Weights of a small transformer language model: MLP 768 GELU, 9.03M parameters.
MLP neurons of a small language model. Each row is named by its layer, matrix (up: input weights; down: output weights) and neuron, and shows model dimensions 0-191. Each number is 128 + 24 x the weight over its row's rms, rounded and kept within 0 to 255. Numbers have three digits each.
Before each neuron's rows, "fires on" lists the tokens most often at its 100 highest values on Wikipedia text that the model never trained on; "fires before" lists the tokens most often just after its 100 highest values on Wikipedia text that the model never trained on.

fires on: "==", " ==", "|---|---|---|---|---|", "==History==", "s=="
fires before: "\n"
L2.up481:107089127108181109129115086125153104155111164140143101078161128153109105079132162168127110118118108179114140131140137102106114103156113137106150143133099104122121106140136110121137159027113125133139146160127141135140125121157137152133125142060123132143136137111088123166109109139118173114083144114112133135149105138175113067140149132136127162135126144109129127111135137123124122114136139075123150150112101110141146171165145164113127138134144136157150143157142106108128146122132096171091128165113079159121133147123143163132123107122157072132108097132120126151132120157140154180
L2.down481:117119116155110097093097161131141101134119117150165142090130174117108136096133105128089109095106088135114093111127151094118154129140089134092152122151189137159108138096151156136109123089133175142098118119131111147183124151094147126123131179097154140176133167127111109146082134131146139102140139132106124133143117122137131139104139144137091140145124127124161150100113125136145131121142114074140144157122143138134132127156161158077161130094133144124163112120111140123143077091113109166125128110144149132129123103133180159086132065113149131076120154163140154106125107186105150106

fires on: "==", " ===", " ==", "|---|---|---|---|", "|---|---|---|"
fires before: "\n"
L2.up630:151130139118144139131096132162146146128133109108175067129106079077094143139114133115123145129156122165128120126177138113111109135121120056126148138133085126153089165125119118118098120076167141086122100150124134188161133122153069123133102167156186163151116128144145128116113118125154162130133181138154143082146123140132143129119154117120137141143127123155156141123112110134113120093142144096115141148138142188087115130127150132116080160091123103172145155139124141128105102113169083137120167119128068138151109120134149132129158153131130099135098127134133111116135109113136104140
L2.down630:136152128142111150127133140164134120117103104117116111136096142091067123142115152090137142188157148140141131118104136131121109108170142104142141145115137116141111153125097142149145175105103140130104148134146107102133106153113122145160126107128159089142145156128139142122137126121087133093107110139161152096120142119108165137141122120079126111136072136079125161142087125163137083128145162093134128165121142141110091141135158129140116159116121175109118121114145152122156151093143097123112165112081120145098104147118188106093115150133139043164096115134145149084100150126158147177

fires on: "\n", " '"
fires before: "-", "|", "\n", "P"
L13.up74:122124103137147129111137127136090136143100109125131107126135124180161122132095096113099150158139140117126163137170119159106104112115150091152144181142161100111123091150110115144121143110133154104131187119148137114149135158118132130119166099136070154135112107117134171109132124172123087157131148113111182130168183116097101144104133149110162117075123121112098114103126089112134126110132130133123102145126180142097137120123147093068121091132138102123116089116129140111116140183158120162105129125127196149159114102116156129146111090106155123109157088136118161136107128144115160097
L13.down74:165147131113133125108138127063091096110095116098111092134173146145130117124102164121107143131113152126112157142141126155099141056116154147114118143160145146136136115125157086150166073148118103120147145125137124092152141124150115113136162152137108150114129144097110070097151163154143160142117093081101144084102163095137157093150126134144173116094068148093144115113126114119157131131133129133136139133112169143112128121122144127128149131150164131164130126108098124143114111117113123143089116131143148228160085135173113120131129112132134128154142128117145157120112120113121144093

fires on: " 2", " 1", "==", "===", " ==", "s=="
fires before: " |", "\n"
L2.up54:114134142139131160167132106162148112125149155156155128100078123128117161129153141096133132134144094144124104105155105184147138116177142115139165151129110110133165131140115095137133114140140120134136110157125140092115148132117069093159144123139103092104124145092175141122092129115135116098132133104162147112155141111131144167147108160129128101129123088085110058125132115114131103148091163073097138119132109164153158107124132154154128146145153138136143138149104127123107098145142120140086122080188102113163148143102124141116138146175107114131078092099119098084165082127120121134
L2.down54:086121127130150131098145143124124092102145120125095116129150118101073119161101107124177113111130136135153126158132125115118091075100148153124104115147107113133118127103138150137159125142136138092120101101167171134114172118080120168073141150154150129125146138141119147160112128101163141140118099161101157170091120134109133129162112118128110143166128148100141187113116159102096115149118131092136119159179121117133099139142125129107159126082118122096131179136170139098126170125125116143149109160092189119099111118142103125121131138098152117112193102104156144111081134155150113127

fires on: ")", "1)"
fires before: " |", "\n"
L2.up409:123156107140145157142139120134145116112141119119173164163152134108155135116140159162104173091147155106135168142130134111122145125099164175100103103110081196129181093143112093105128139127132127129162134149083161166105090117157150132126143111074149147132143118156120136112130143139134091140089159133127143135078131130138100114092160120106123109113135124116142132126156119127103123116089086073128093128107089111159166160152089122095120117120104127118116130118141100097144106135170133143113142121130148126180146151167088145120108185130140106128090091161108118136131128099103125110
L2.down409:138127111133092171132136137120129100119151096130133121124120180139139136140101133110113091087117156091103118102122133118121134065124147140099097117101132147116165093155137114100116123157149150122122143133101112144069096132149171140115127130118123139156181113130151148100138108154118098121147138146158142119105127117155116139115149115145160116153108129119146113114119120118086129130117131059115143157104081114132198148098123141138114109123099165149179227137162130099127112116199123125110092101152137128182182152135101131140126151145131145126142142110115145130126103117132128111

fires on: "\n"
fires before: "|", "\n", "|---|---|---|---|---|", "|---|---|---|---|"
L9.up764:087124119161177109115159097100133162096115108102105138101100141098129139143178149161135144126144073132103164103173159134120063113109127101138149091127171074125131121117133090139165131117155123148138122124155138131136093142134139097131144128113079100148063120099125110136137174103152140143159096099128162110143147109127115140087160138145172130144125105081151078137124131136108134098084126124153133127119164128129166119156150114140110143107107151146154156100124135151139097134149139143104125102109161122163134074129131141152116102099093127171111116124154143123135133125130166107
L9.down764:110143114121140136120134111127104127093097099089118125079127160127117144145125150148143117118141151127098136069152110140110089114149098121146143120125172078121148130101154136142154112134144097122118163113181137084132125120075117115143142165142097170142108170132092107117145134149120131144117108137106171086114158098113155092111101142130144130131113092152152099102115122113135118118103090105144139125142184137132170139156193151144141146115132142151156166106140152113084110157127137145115115125139163151164109079089144082132115075112168099165144126136119166135142131163099138149

fires on: "°W", " season,", " Apps", " m)", " year,", " career=="
fires before: " |", "\n", " he", " and"
L2.up413:142101111148112133166121103127140094149111150132174138109109146101128101147115153163124130107137174078090102154148138083173102124107132143105104093129141135113141129127139099132112168128104127153127094094170146135112144193127132132105118134107173110144135135144094156147108118111127131132112106114097099111124106143112110118111144102123205135081152134120107118123109135184112157116120103096122118096133141099097134132155102129129151126091127151136173220132191131104119130138139164150107131112127087122170132111154144110116091093110092132153123115152115165135134129143145125126
L2.down413:132120128128116130094149149127125140096151127146114111122135122118114135150145123122144089092129119148136111118128116132122131053127101107123144112134146132111126132123142141133112077162158115129127131130108118124132132117124171077114150138132117137081191150140099132146114124127136140123105133153144167138144139108138111144125082122114112136159130115126114124115118140128116107130114088061123096077138143151127140125159118130132103121130134136133123255111102178120109139133115137109150138151149176103168144153110108129135161110126149136125139117131131106149111157140105129141

fires on: "\n", "===", " high", "id"
fires before: "\n", "-", "way"
L10.up285:123147149146155144123126092111100110109117093119128153147128134097112142101105086072095124152158091098137138130182133084138130140124115081104148121134169121154138144113124099163097137095185141067082111114158121101109110154108099143111136149160116094141106131113134155154117156132157132133120133155170135153133129145135137103111156146105138130118126118116108114116137112168140124075136162138175111118151135140129128117129088075122126174124157080128129158107100103122142103185092145136117152147151117154154109112124135096158140137121117118197183132106138118140134101117159120160
L10.down285:152132142097141162104139145161115080135114134120112108071115090139112130161134144203158136116121163123093154085110153162079111098110104153126108149134148130160133097128118100128122113127095149181124177174132158128170148119153143142139151121125159136121128168127135111088126107140139154148113095148105121074093156127160158133117145134110162119152118135159104113105107128116115155142094136112119100134119148121119131136125125107128116121119102188117127213128139133118124166113131131109091133106093166093109128121093111124119095102117178084096142149098122120146143134140130139115

fires on: "\n"
fires before: "|", "\n"
L14.up81:101125119130089129126161129103121148127062096133143120136109128150112158133136106128106146159139121109074144106147150152149122138121097100146146131104161120118137154146144131129157105127118119091150164132113152089162145154115123129088195114139098182138117139089111141121174166152151095157120081110117125090128154138161110120089120145127184141131124105135152074106111132092128116151139142108150136137092217154125126133117108129105090126146129132128125126076117115139114115155109126119120142118137149152132110070152145135167105085112120148163110113101162162110139130120109142085
L14.down81:148129115120102126093163136106116134137136116131116120117126116147120126144126154104138169171098101131123140114151106126132122021143095132137098125100137120156123087107155128143165102149128139146089132119130155099152136145115144115139147104109103160112123128122080113149129150129138115136142090108125176128094147126149128119118100143148120145085121147134153089145104144093163099148101096050134140099135222149108137168140145128137120157132103133152148176119136162106106085129108131130095107128142137193160113100138132117179108122118149162152128120138143138110115155129130140122

fires on: " 2004", " 2006", " 2010", " 2000", " 2001", " 2007"
fires before: " |", "–0", ":", "\n", "–201", "–1"
L3.up26:153096114128091177122105144144109128112112184152148171112092156109149165131147120124161154140108149143156121150136118155075117145143115135133129158093114125111128085158134128129144158089078128144136152143119131171109102146139133108126117145129102118161118116143123101103129084065116076112115186092101146146099151164140196133102133124122148123147109125091126143105114117137131110142134116137148105116105165142100147171086118112104112130167161118143151102121140141157135120151121148165158137088129075185128148137125113102133119138111129113100093115091101126136133099124178129119
L3.down26:133116144113127124132185130133117120109162136147120126160156127126118113159118104151171105098109105101141110121166084118078128097142100074099131128107125134122178115114123135171156070122090159119149141121125150120158124142120118126186114143135170138122180130115152124168120097102118099094144124132133135142087133135105172118179135099150168147174125123076119128095112118152139107131120107100104115097157176154111135156127067163127150139138154144122118155128152098118117091133103104117128136121090106129131139125116141130123142113137135162088139117135162098183096110156169100129

fires on: "==", " ==", " career=="
fires before: "\n"
L2.up282:120152145138152123135092094144138091092113116120152102090116098104133118132114154132128103168155111085110143081146152127123087108127100093119129138157119095120120145089121126122140168091101135101099117162133122180180124139110093120152100113146073145141083166140129091165138120120097130137135138145128112074138095124112132133190111110137154131115152101100143119131136108093128113131115160150122134105169150140116143158128157165171125129116132110143158114155190144170148170096159104104090137119132126108117133120086155150130137158172128088110139125158108145153118166150117117152
L2.down282:159144089137140157105101154116108124087166138161147131085095107125133076106149154108114144133124086107100141074119107140143121066160160114145128145113110125132114144127117125121121165098119116139135112169138132168182136146134138102161114125129153096105154166154154135127159119107081136150133144140142116110149111177137108149146132189110117103126117127114126109124144120105090143115129141088103139142164163131082090139178144157135082117112129112100133153103124129130110126099149115100124124099114143104192130094130095130136130098163110097130165151163119136119145170122140182149

fires on: ")", "5)", "3)", " m)"
fires before: " |", "\n"
L3.up724:144185129133131136079112143157116136148122137139130148131111159148121136137117095149166128146089151139108137132079129150127117148106155177115098116115149116170177118160122154093147142139135098107113142170080154126100109139143103131117103075130096096138148128127107116102123108086117132096092102154103118141084156170096161119110110121109142156193094124094113109156122137131098130178125147121100097136152099120137143122142109146075114111146177132121145111104135109145153100080167136108135121152143122185184102156161110104119131151121120110142108106136145117098144144119133156133
L3.down724:142142161140098188160122133143143123104160138095176135108133125111148077117049071168113090133132131109136164097106115156086132153142139105097080102117128125096159136109127131102111114139140187094115163132150126131089161147120133127136143167113164140165084123100130151180086172118086123072131145110133114105106142115131125146147106114104146095112091131129118128152098162143134128128102127122144141166127153121136151149122102122150146144070126116118118136083154123118129124158147146097116127114111115138176151125137133115144139164124147165134109135148105105147158131122119113141

fires on: "==", "ad", "ick", " =="
fires before: "\n", ",", " for", ";"
L4.up102:132096116129106169170145141109139128160110171117145140116109164111170126125146120138114119091149161111128122135104197109121154099086147105121117072170126105143146161115149119113076156169164141135117070147109137131152132163103119125120145121096140117159108160114126120149119135132151131115097141151154133104165132146118124160101137142078125134135132173085126136098127069138104143136119136107103147109104155111129121111165097145111096142148134184145123116123130092138137097084154129136131128128113111109160160100123125178114072092148118140140078104181115132108096135125137109140
L4.down102:096150164192119130103136113138106095143109100130138102103112123129101129102124138118134143184126124118114112140152117148103130089147118163137169138112117161132138083137136115111178107101087092116148128125114121159125144100139132107099151163149154120101145093098104143074136100135104152145136141154116189107089119172103117105143127095152101111136110129146120101130137162140177132113160102100120132162154152106133106111103165118132091125104101152102141207136125129132138159209104111124119179125102122110120131143149129111128156122098117120134135139122164133120130097138142177147

fires on: ")", "s)", "5)"
fires before: " |", "\n", "\""
L7.up254:113132155136124135153129120152165111122127166103182132073110122091149112127090092135094128154132131133149127099119101147140128151105169114106109130122118104139153109127116116128117158093147159054115104164132150137123090160148132112156144149090140141160083156139102109118119131128102066122138132122126172070084133154142099141098148105143123100113115124161119106135047138164141105128085120100119154184145146119115152127134128140110145160143130143121147146117157124116174131189110118103147114130119108111138151131109086128125127124137126115161148141127146122130143115078070142146
L7.down254:137154150102141145123099124149096118131142109140138121089108156121135112125124115122074113156113123109151102095151136124111138115142134106099134137120150182160150138161081127145110167130167155089137154143121159118144123124118125135148172155147168158145142143135139106128090111130111133137126149142145119138121122112141145125111100135128122127158125141092169112150098143094142111175116071095100093174182110159107154093083133143088140125098115139151152160142142120078094125140115098104128129112117148147171114103104114118131182135134193171100117091095114058164113096114127126132